config.yaml
n_layer: 9
n_kv_head: 10
vocab_size: 8192
parallel_block: false
init: "normal"
init_std_down: 0.0
optimizer: "muon_variant"
lr: 0.0179
lr_mult_down: 1.5
warmup_steps: 200
schedule: "wsd"
decay_fraction: 0.947
decay_shape: "linear"
doc_mask: false
dataset: "wikipedia_en"
MLP neurons of a small language model. Each row is named by its layer, matrix (gate and up: input weights; down: output weights) and neuron, and shows model dimensions 144-271. Each number is 500 + 40 x the weight over its row's rms, rounded and kept within 0 to 999. Numbers have three digits each. A neuron's up and down rows have the sign that makes its largest values positive.
Before each neuron's rows, "fires on" lists the tokens most often at its 100 highest values on Wikipedia text that the model never trained on.

fires on: "gl", " Gl", " gl", " kn", " Kr"
L5.gate76:444377521489523497516494554429534576468475478460519524547526455454573444479522548548573471512477492483472518456574546455486545536545545532429522462496482569541417456551483435439536534572549496555504476470424505504479435501499591562552502571557517491440488487527531474495512495497521492452540480518530536505465525457506478528536518503488441578438494473498468531510503498513525458496478
L5.up76:491383474541478476531472536553527478544448477511494500549570492510532513495481495538522504488488455504448495498516474482500510507522592495442485535549451523557436550534392502545563477404535602520506575490499511505509477542503519557502505546581496493538593439457486522569506497512574507516576466472517517502426555515456526461503441558510508530462498539506504520567547466417470539500419
L5.down76:470424524498491555534542541497464530509512540426477535480485384577493416479446570466480512474505439530516504504435511507499540522535513552493566506483473444560549508478531522461535483515497479550479485497459481521539422485455525544504488518569527517461538520532485511522587560479496498441484520503608567473482537488447617545510485491517465513468523513439497507543485539432523490519466

fires on: " F", " f", " dr", "vis", "dr", "fer"
L3.gate695:509523489524499446475470490507454555539526542426515523504588454545544489533447509493517527503500493458527472501569456464564559389547500486460542542431586521504532486477445559527483479473505412522480504513463564505469525546539465429541547486451523531453534514490544482502533460485516501451427506508537578444542535443437447448467441518541597506561464560539540486512471467568533493477538
L3.up695:440447518492430553588481553443494520489473475474474574478534497535478510470520547484500617486487465525471502513425480562471461470477479513500449556542463475429451616476523437549512549506509494507487554516560460484518510501551543581533524546481498543458542474567499544529488512498507432497486473479524509530574494512500523489474526469448494487470485503526510586532509527425544528477503
L3.down695:452592469500542572487534490505452483463558562447506534463515455500532467451384519578481525571485483491533554497510498551425506416517458494550550462442526528491502524441509516508505491495504426483476439471519510458532445539537542456445497531503447484525524549443467473571523466549497524460467521522513530516541525438456515434483529540502468473547451528447590503531549525561554557508537

fires on: " ad", "Se", "ser", "se", " se", "ri"
L3.gate34:511366486440483579442477468509484477484481512496485596504503520500532586474432495454476482528610483455568485509543540477549494539489512491467495475489542437438426495398520467547498484491519582503498493541506555524496492524534473453481543452458533561562514509509526504543462505557454493449455524541519445471462390500517522458420499488484531555476513543536554517523514548547505509467493
L3.up34:507427516482427479430519507480488480468415518520435474517490514543546551519486503477517457514476531558507449555547496414465513425490546520520491462483461468493441509438451451570501438476503470463513501480510507499533550546501499468447539510511543498530562530433522459496528505515461504460528531497527462431545448457531475421492517433534526523486443464545493457550534581456451477477517
L3.down34:460537457524466563458512513550541483577487541477543500482447509453509510522436511455546467499612523377499569478487508417438477486403443554538458539462490524499547457495441511462493461524553510470503494545511542560497486488466523490443499539531573521527463506599518491544552528480475514513455544456495474513500482488524509476439512569481533453630526480465501532557403505509445457515476

fires on: " N", "it", "ag", "ig", "im", "n"
L3.gate51:507494571516495515538534551597521420512495571474484499488523385500518486514473562468527545504508479568491577546422472525458564479490506498528527447526573492527472475460440479516551400493450487522535458524502468511422567461555443572512499511502583541547498501555535460533519510520566476482459518490466574492470535560510546484505498526554523496459531455454474546506471514467500564565499
L3.up51:411544513506461531496589510525497490563500446457532500465574531562466488483410469525472516514524567494491505523542528461537528419495537507534534466490504550554423472549469478554450534469500496488533444535567477527433516502457522477596519548464394553472490587463396523494471467573504438533544515463467605481535554444468461465482566535495497486531491503514506478524528465492499496533471
L3.down51:468477444446485519527488485514471508465547531475512525420481503487587566522447514531509537530503480486444552485490554512432517445487526505426444527487505484498450511422426547550480425495509472535475506444489449473504526412533555443506483482467537518579509551540463512477503551502535436456566514452516487509476485523522447464595582532525471557473611526430544472530498502529531488514566

fires on: " from", " Year", "se", " date", " Date", " by"
L3.gate541:534511468487577444458559500494506435468478527490478572458486526503530451546435512528491576489513508587507448522513505540526429553494499510446516377474479486503485516498537421502487435481573483509509483448479482470479463485545492465498450509522549517464513481475436434486536501500523438432461589438556531543524524443482481524488537550494493567589481435514453505545552495562523419406497
L3.up541:527470461427485522555449514402496527581524519512534426507446470506521457491520468445513495505543532450550512533463509468530468489470541521444481458471559450501469547509544474508539518444435550524483560496529465472546460477547508544430524452477528461485461478464543514464577482515494467511494530602508432541477451528578484502512533473440492527543541540475456492518416452506417542451524
L3.down541:475500553525497467472442505528419462477523497460470558470498490458485394507521588544558506439557513422478499531522594458478478505484493534535506603526533530449586536534449522462430523561506444492470478553401505524454486460518518488472537524483515437591484463494512507556467522440446537532421497560512440477469500503542454468507432549473483488465528546539459533509522559535491507519508

fires on: "s", " early", " is", " were", " then", " previously"
L3.gate418:459566496574496512560545573557458552407483538613501479528512448575567439534482399487519465480474498491498566453474503570498467437477577503503509581535489516515512565502510441494490510535497500463453499473506582409509546445466449497512535495494471457464528540537548547468521468520489469531413506551464537502520502518488530478510581494524576519546489479487486514472502459544412460492515
L3.up418:557445446514583495542485499432490497497505501466474469425522543583527474482441488553431477520501492473511482516472555495505474491489501504499426578465515480500501511556490480504550483461505503407504518521436511523513464490521494576488549498520464501493528509466507565459531505483398494428519450491596507556501470546478527494463479547474524580443564505523542454499472507515557522462580
L3.down418:440478533438457481546447498482428476583558454429532494506520556434483472493490483496431525494485523478525458505478521549459512496472451547480432503518562477460548492454546522541507524487493440514476447486498438531505539539476493441508498503463469446586479506474429436477537531578596477469511556512544528517494535475551521458514492524451536478480563479483536515492498529501507453437441

fires on: "d", "n", "ud", " D", "il", "im"
L3.gate806:527524560521594501538520535485502477498448502520482486493499528503477544490583419495538485539484489497495566501526484529463535542481529467501485470501504538558461479529466400559517529508471416515536475533521505560487452467491493563494520510487540555472474459409419505494494503493491511459442478520505560463480544552473475537466483515489488505528516514575443563543539517515488485541521
L3.up806:495542474500504531522550564506481435475553468495452550458564504588540567497504457454573527510452459478472529493470487487487484559521531553506478510501483563489468483540523495494455559456477544415504489407525435565493531440502568494499505509466438463453458504465507467553486487488478457488476471471450502477472476592455528568471486492532454519482534560538584515493506491498494551508507
L3.down806:471548489512488412505493507452480481463525518486537459512475495459503550462534501464503430471523480588543510481552478555504549481470507483456458451491478549519421453473514535494547440417432443408528510481480561524488500570475533491511532503429513516417501532498541481534490540556499425506470467506395442469515505448557485468463542472493479541530473453488536547504511500544438444445520

fires on: "ke", "\n", "ki", " Ke", " ste", "K"
L3.gate804:573521551555531496512476468558578453408495530445545530491437484481499451545509491511488485484443523478506460470521451518528496472499448490483492492492517485528581507463470463504526535459463624515506497514498471503489502487455457514489472444488547533482536458507480492503455516458543519515621528550570489459495519478577489492397486483452443543482504458509513496519529451508520553553499
L3.up804:511500478470482597521520522541497471479507415582494473513508483496524426476543524499530545558462573561510573446517433484532452523479429440489403486488490508559451488512558512542433528492507526571389481452486484524505467473481493507503509404512548500490502438561456523547531489539560543500541493509478518453563552570453513533465508540535511509560537445466512553497444511536476450576442
L3.down804:541435485411505518547521444430488438420469534454536523467546513557485522470505508483497583447467508422532445473498523528453421519458461526562518505518494432518532464504521543520510480445564536477448517501524554522514540486434505439501594588465498545428507398483459489553562574437513500515498518480559497549508539455503512518545453539457483485438478530459486433471524536468502506510510

fires on: "000", "0", " million", " term", "rib", "3"
L3.gate432:475539487474547518483483499516504522532423532498524425602514451449470536512472558490434496492499478451483565442524467538530457513511522489498545511463581483513534481466480445483506513512549439508545465443570494502576521497545527518466546437565432438490497449510517488465499547470501474521439592536538430486452455481441491516551479543495485499524443541509504431522511521477511520464571
L3.up432:479518496423463441527501458525471549491503507474486525436479461480492424566538476441441564479462534489463516499500579421511435451446497542513497457461492460504504459500537528538468520492491429479483450418500517527505510412441491489518460537479453489509532463490445477512398493462457517477455530484516469471546450473407412478566500564537551505515486469470467480558482572539605446416493
L3.down432:410538526500496483493509525506443463510479419539549455509580488549563510489519456431520497538516637503443512441495498518521438560458498531466494489497550499533530479503500487509570483431534495549581466442519497486550396482485483572528457461540536470533479505478499459532459521477466401511485391554495463531502510543444485447425475502563466501505576495428482533493511474533621506467520

fires on: "s", " people", "ns", "nt", " who", "le"
L3.gate828:471458449518503522550504411506485495448486506471490477523529453529475519519558501485515496392461519469460525559508556489582426488511557556487548457515450474541491439480527472476548461514493484532516455517495511540439512501496475473534477460444427522506480596504528538553473528463443487461509543517550445548486472470579577517485508492528510502508529513426492515495529505523499464464522
L3.up828:426472540511488496528488488480563434482423504540455398503450529539498469528494547419489461479505533477461554451458534496486439483553477567507474486474513509529420519474536469507519448519461527553525470479481460518481446544529468435503456468499388498494514497490495513526519518471531467447532535454459442512550576467536558559496505409543524530428487524494602506392472449549509541504503
L3.down828:459461498513500462523537491540480511472449487520531495486474534517500442502508422473468480518464535522535446492544475507447462483496514584553490445512523532513470576504461515482472530511449482569478553475379518532484412473535465564505514457489425503491567543495492516523497507554477523524484513525566450504546498505540549527550437547509514525498507524581531550502493482559511457517496

fires on: "\"", "'", "$", "’"
L3.gate565:485466475594520487529492534574493453475556510512478508511496539553463582562501520528476526516509496508546488449478495490495539488512494578435468487511473526458544500440531429467519494501508618402508542464562494558523519476585493550517461482535533529504521525508487505529472484527517487465515437451438550570532524539537523454561444410516535532493569498485473494431445521493470492520502
L3.up565:411517493507508500446529500524481431493517526454510518510475536491534566491454429491538492493483517514514497538561482500485544451597492508422457524468497480496435537529531439504497512471484497430499501498538541527490427548486531504550546470514565486518561585493395567582521471436473495403469478473523452523462506480457493451523514391501531447541527468426466516554472504488529488513521
L3.down565:517491566563493501466582409482559549412535505611431475488546514517525513436495549494470498480437492435507466467403498515482524550426477519550521442530530467556424566438533454470474506482465529444504454476509481530471537558445542471512489488452490431485524435419553484515494467532480504468406423448498446596454483450482515490486480517526470447459509510469503540527591522537465541505598

fires on: "-", " sur", " g", " cor", " bar"
L5.gate37:543427419487470469458578480457545480587531494508470464519487508470554493461525494508516450519437549441539509456507517547502477501555519482506424501498447555498460525490526480464498462487540485523551486468485534539565536487532527504511469542504529565505380478483499481557438563428550577523485481551573437517507413558489519543468498484503527503533488590474575520476491536437593535481520
L5.up37:445481496445493411429546490444502443565472517435550491456473571487479438494575522496462508541521453486534517431538528512475489493426531468491506522483522484505536491569425470447510472480499528517483446519506477397474513432498488587445532425536509508530462526503533526495508503542436550496538470512557503457531534559474494533439539484519538508525498547440535505525536477452512545563434
L5.down37:494503475516448500489543472500483523527550525520537544488518490578482415465430543555628597582527561505524488440512549495503472498426560569487476396489460563437513493558553481529527463527547515472483511516483613497503508454470511493575517508523508530535421454437551424508504515498528552473461458541501460524585438528479445466483479431504559521483541540494502511496572572536493487509465

fires on: "3", "5", "4", "8", "000", "11"
L3.gate550:478409537513504441496468474568537510530535494505517566523526545485493557466503532489484481550477529548516494509442551508546449541463445469472491495533524474466549443601513505559473526510503491516524545449483498469460549552469538478528497413488577466492504493560573471534499507497445542469511478495498471513434514503503454483506416495473470493542477421489542452539533487526451461518484
L3.up550:469445468418428486523481482486525569535492536473452490499492488479485521493463500446494480478476506507449480515548484519448520478551498543531490453538498464491522576557503495547503576434478491412528479494490468507506533423479527532464462523487376455487506518519508548488459516464509478474522544444455469595453485444445470454476476540474568547511507567487603531503533513512543514493521
L3.down550:510482439491461487476458514471444463454431547527464522502522471435520475466575460520474553527474489461522523480477414391569547492466551512489482505581529482486553429558485576486495457487522494488565478455482466501507543486511513488506502518488535478403500466433584483547453549520457499445491476499488501477473464497442527510525528529437505508559517518522546481551573523412586414542443

fires on: "w", "sp", "str", "sh", "t", " Sch"
L3.gate822:479487424549453498543498519467502505470495536554511496523438483457457471541433497568471506483582468526474549471496534455504473514507563545440480536485509463584484534609451481592440473512507523525489539521465431551483484472458462508530534423465463507579505534478452506578502431501521520522451512493542481465525539494516509502571540510525572466523503454535454466457471484501444528528508
L3.up822:598453522551476461521531478507489452441467569503552505542527521530495469405566464530465500510499521471515556388447462512567453513507509526450431514487511487525517472409507524529549476511528574453488543482468491457464481502400496496472531515436506546522464506546534467453512477457450503476551483459530404537560556627505478484630464546468516513526438529512499544473465476488549525531434
L3.down822:502451507444558506485449452480587494494528561505515511513480497591500519532566503578481416445470494521450520506392523490511510539449463584477591526411459461480502527481557468532528523507478525498417528490506491491432435489503478524497504460476533489531515504449489551481494555498476515535486436498556541525498577515560489468551605493525507509506461568497442468505499463621462565471585

fires on: " may", " or", " Win", " can", " is", " /"
L3.gate303:546528467549566455511491540458522558573557443463468539477484502431459467519528526478472454494554553471516545466538459525538496493537456495513504538575474505548520431505519495579478485484476463415548588565485426493588525444505508544577492490561533475555532548505510542502544497550497429481542472477448453490475465457514546505488534480519534467542507488461516454451517543531590554487573
L3.up303:493438466477486490397479459488500594428584535488493593455512505549489470481518570484452427525462448533478465509453435499504437617555459548501566531533455520518542541478451535447510438519495547517505529434507529444583511562502481425545540540540472525509519495537487460478490488507544472538521502449550463444454471494489471502529538473485584459520461458527481482477487545507488464449467
L3.down303:497537535499472501429538528474510459506465447472455565468600488492487540514515505605582537457449540468457501538499538484406507491534513527533510525508466560448466475497564484531528505458519539458442513509526487377497476500507484437474541510493499525532478453486499477497522499552547501545505517465467543523494475497559526499504510523546548471482485471467554447497525453445545493430514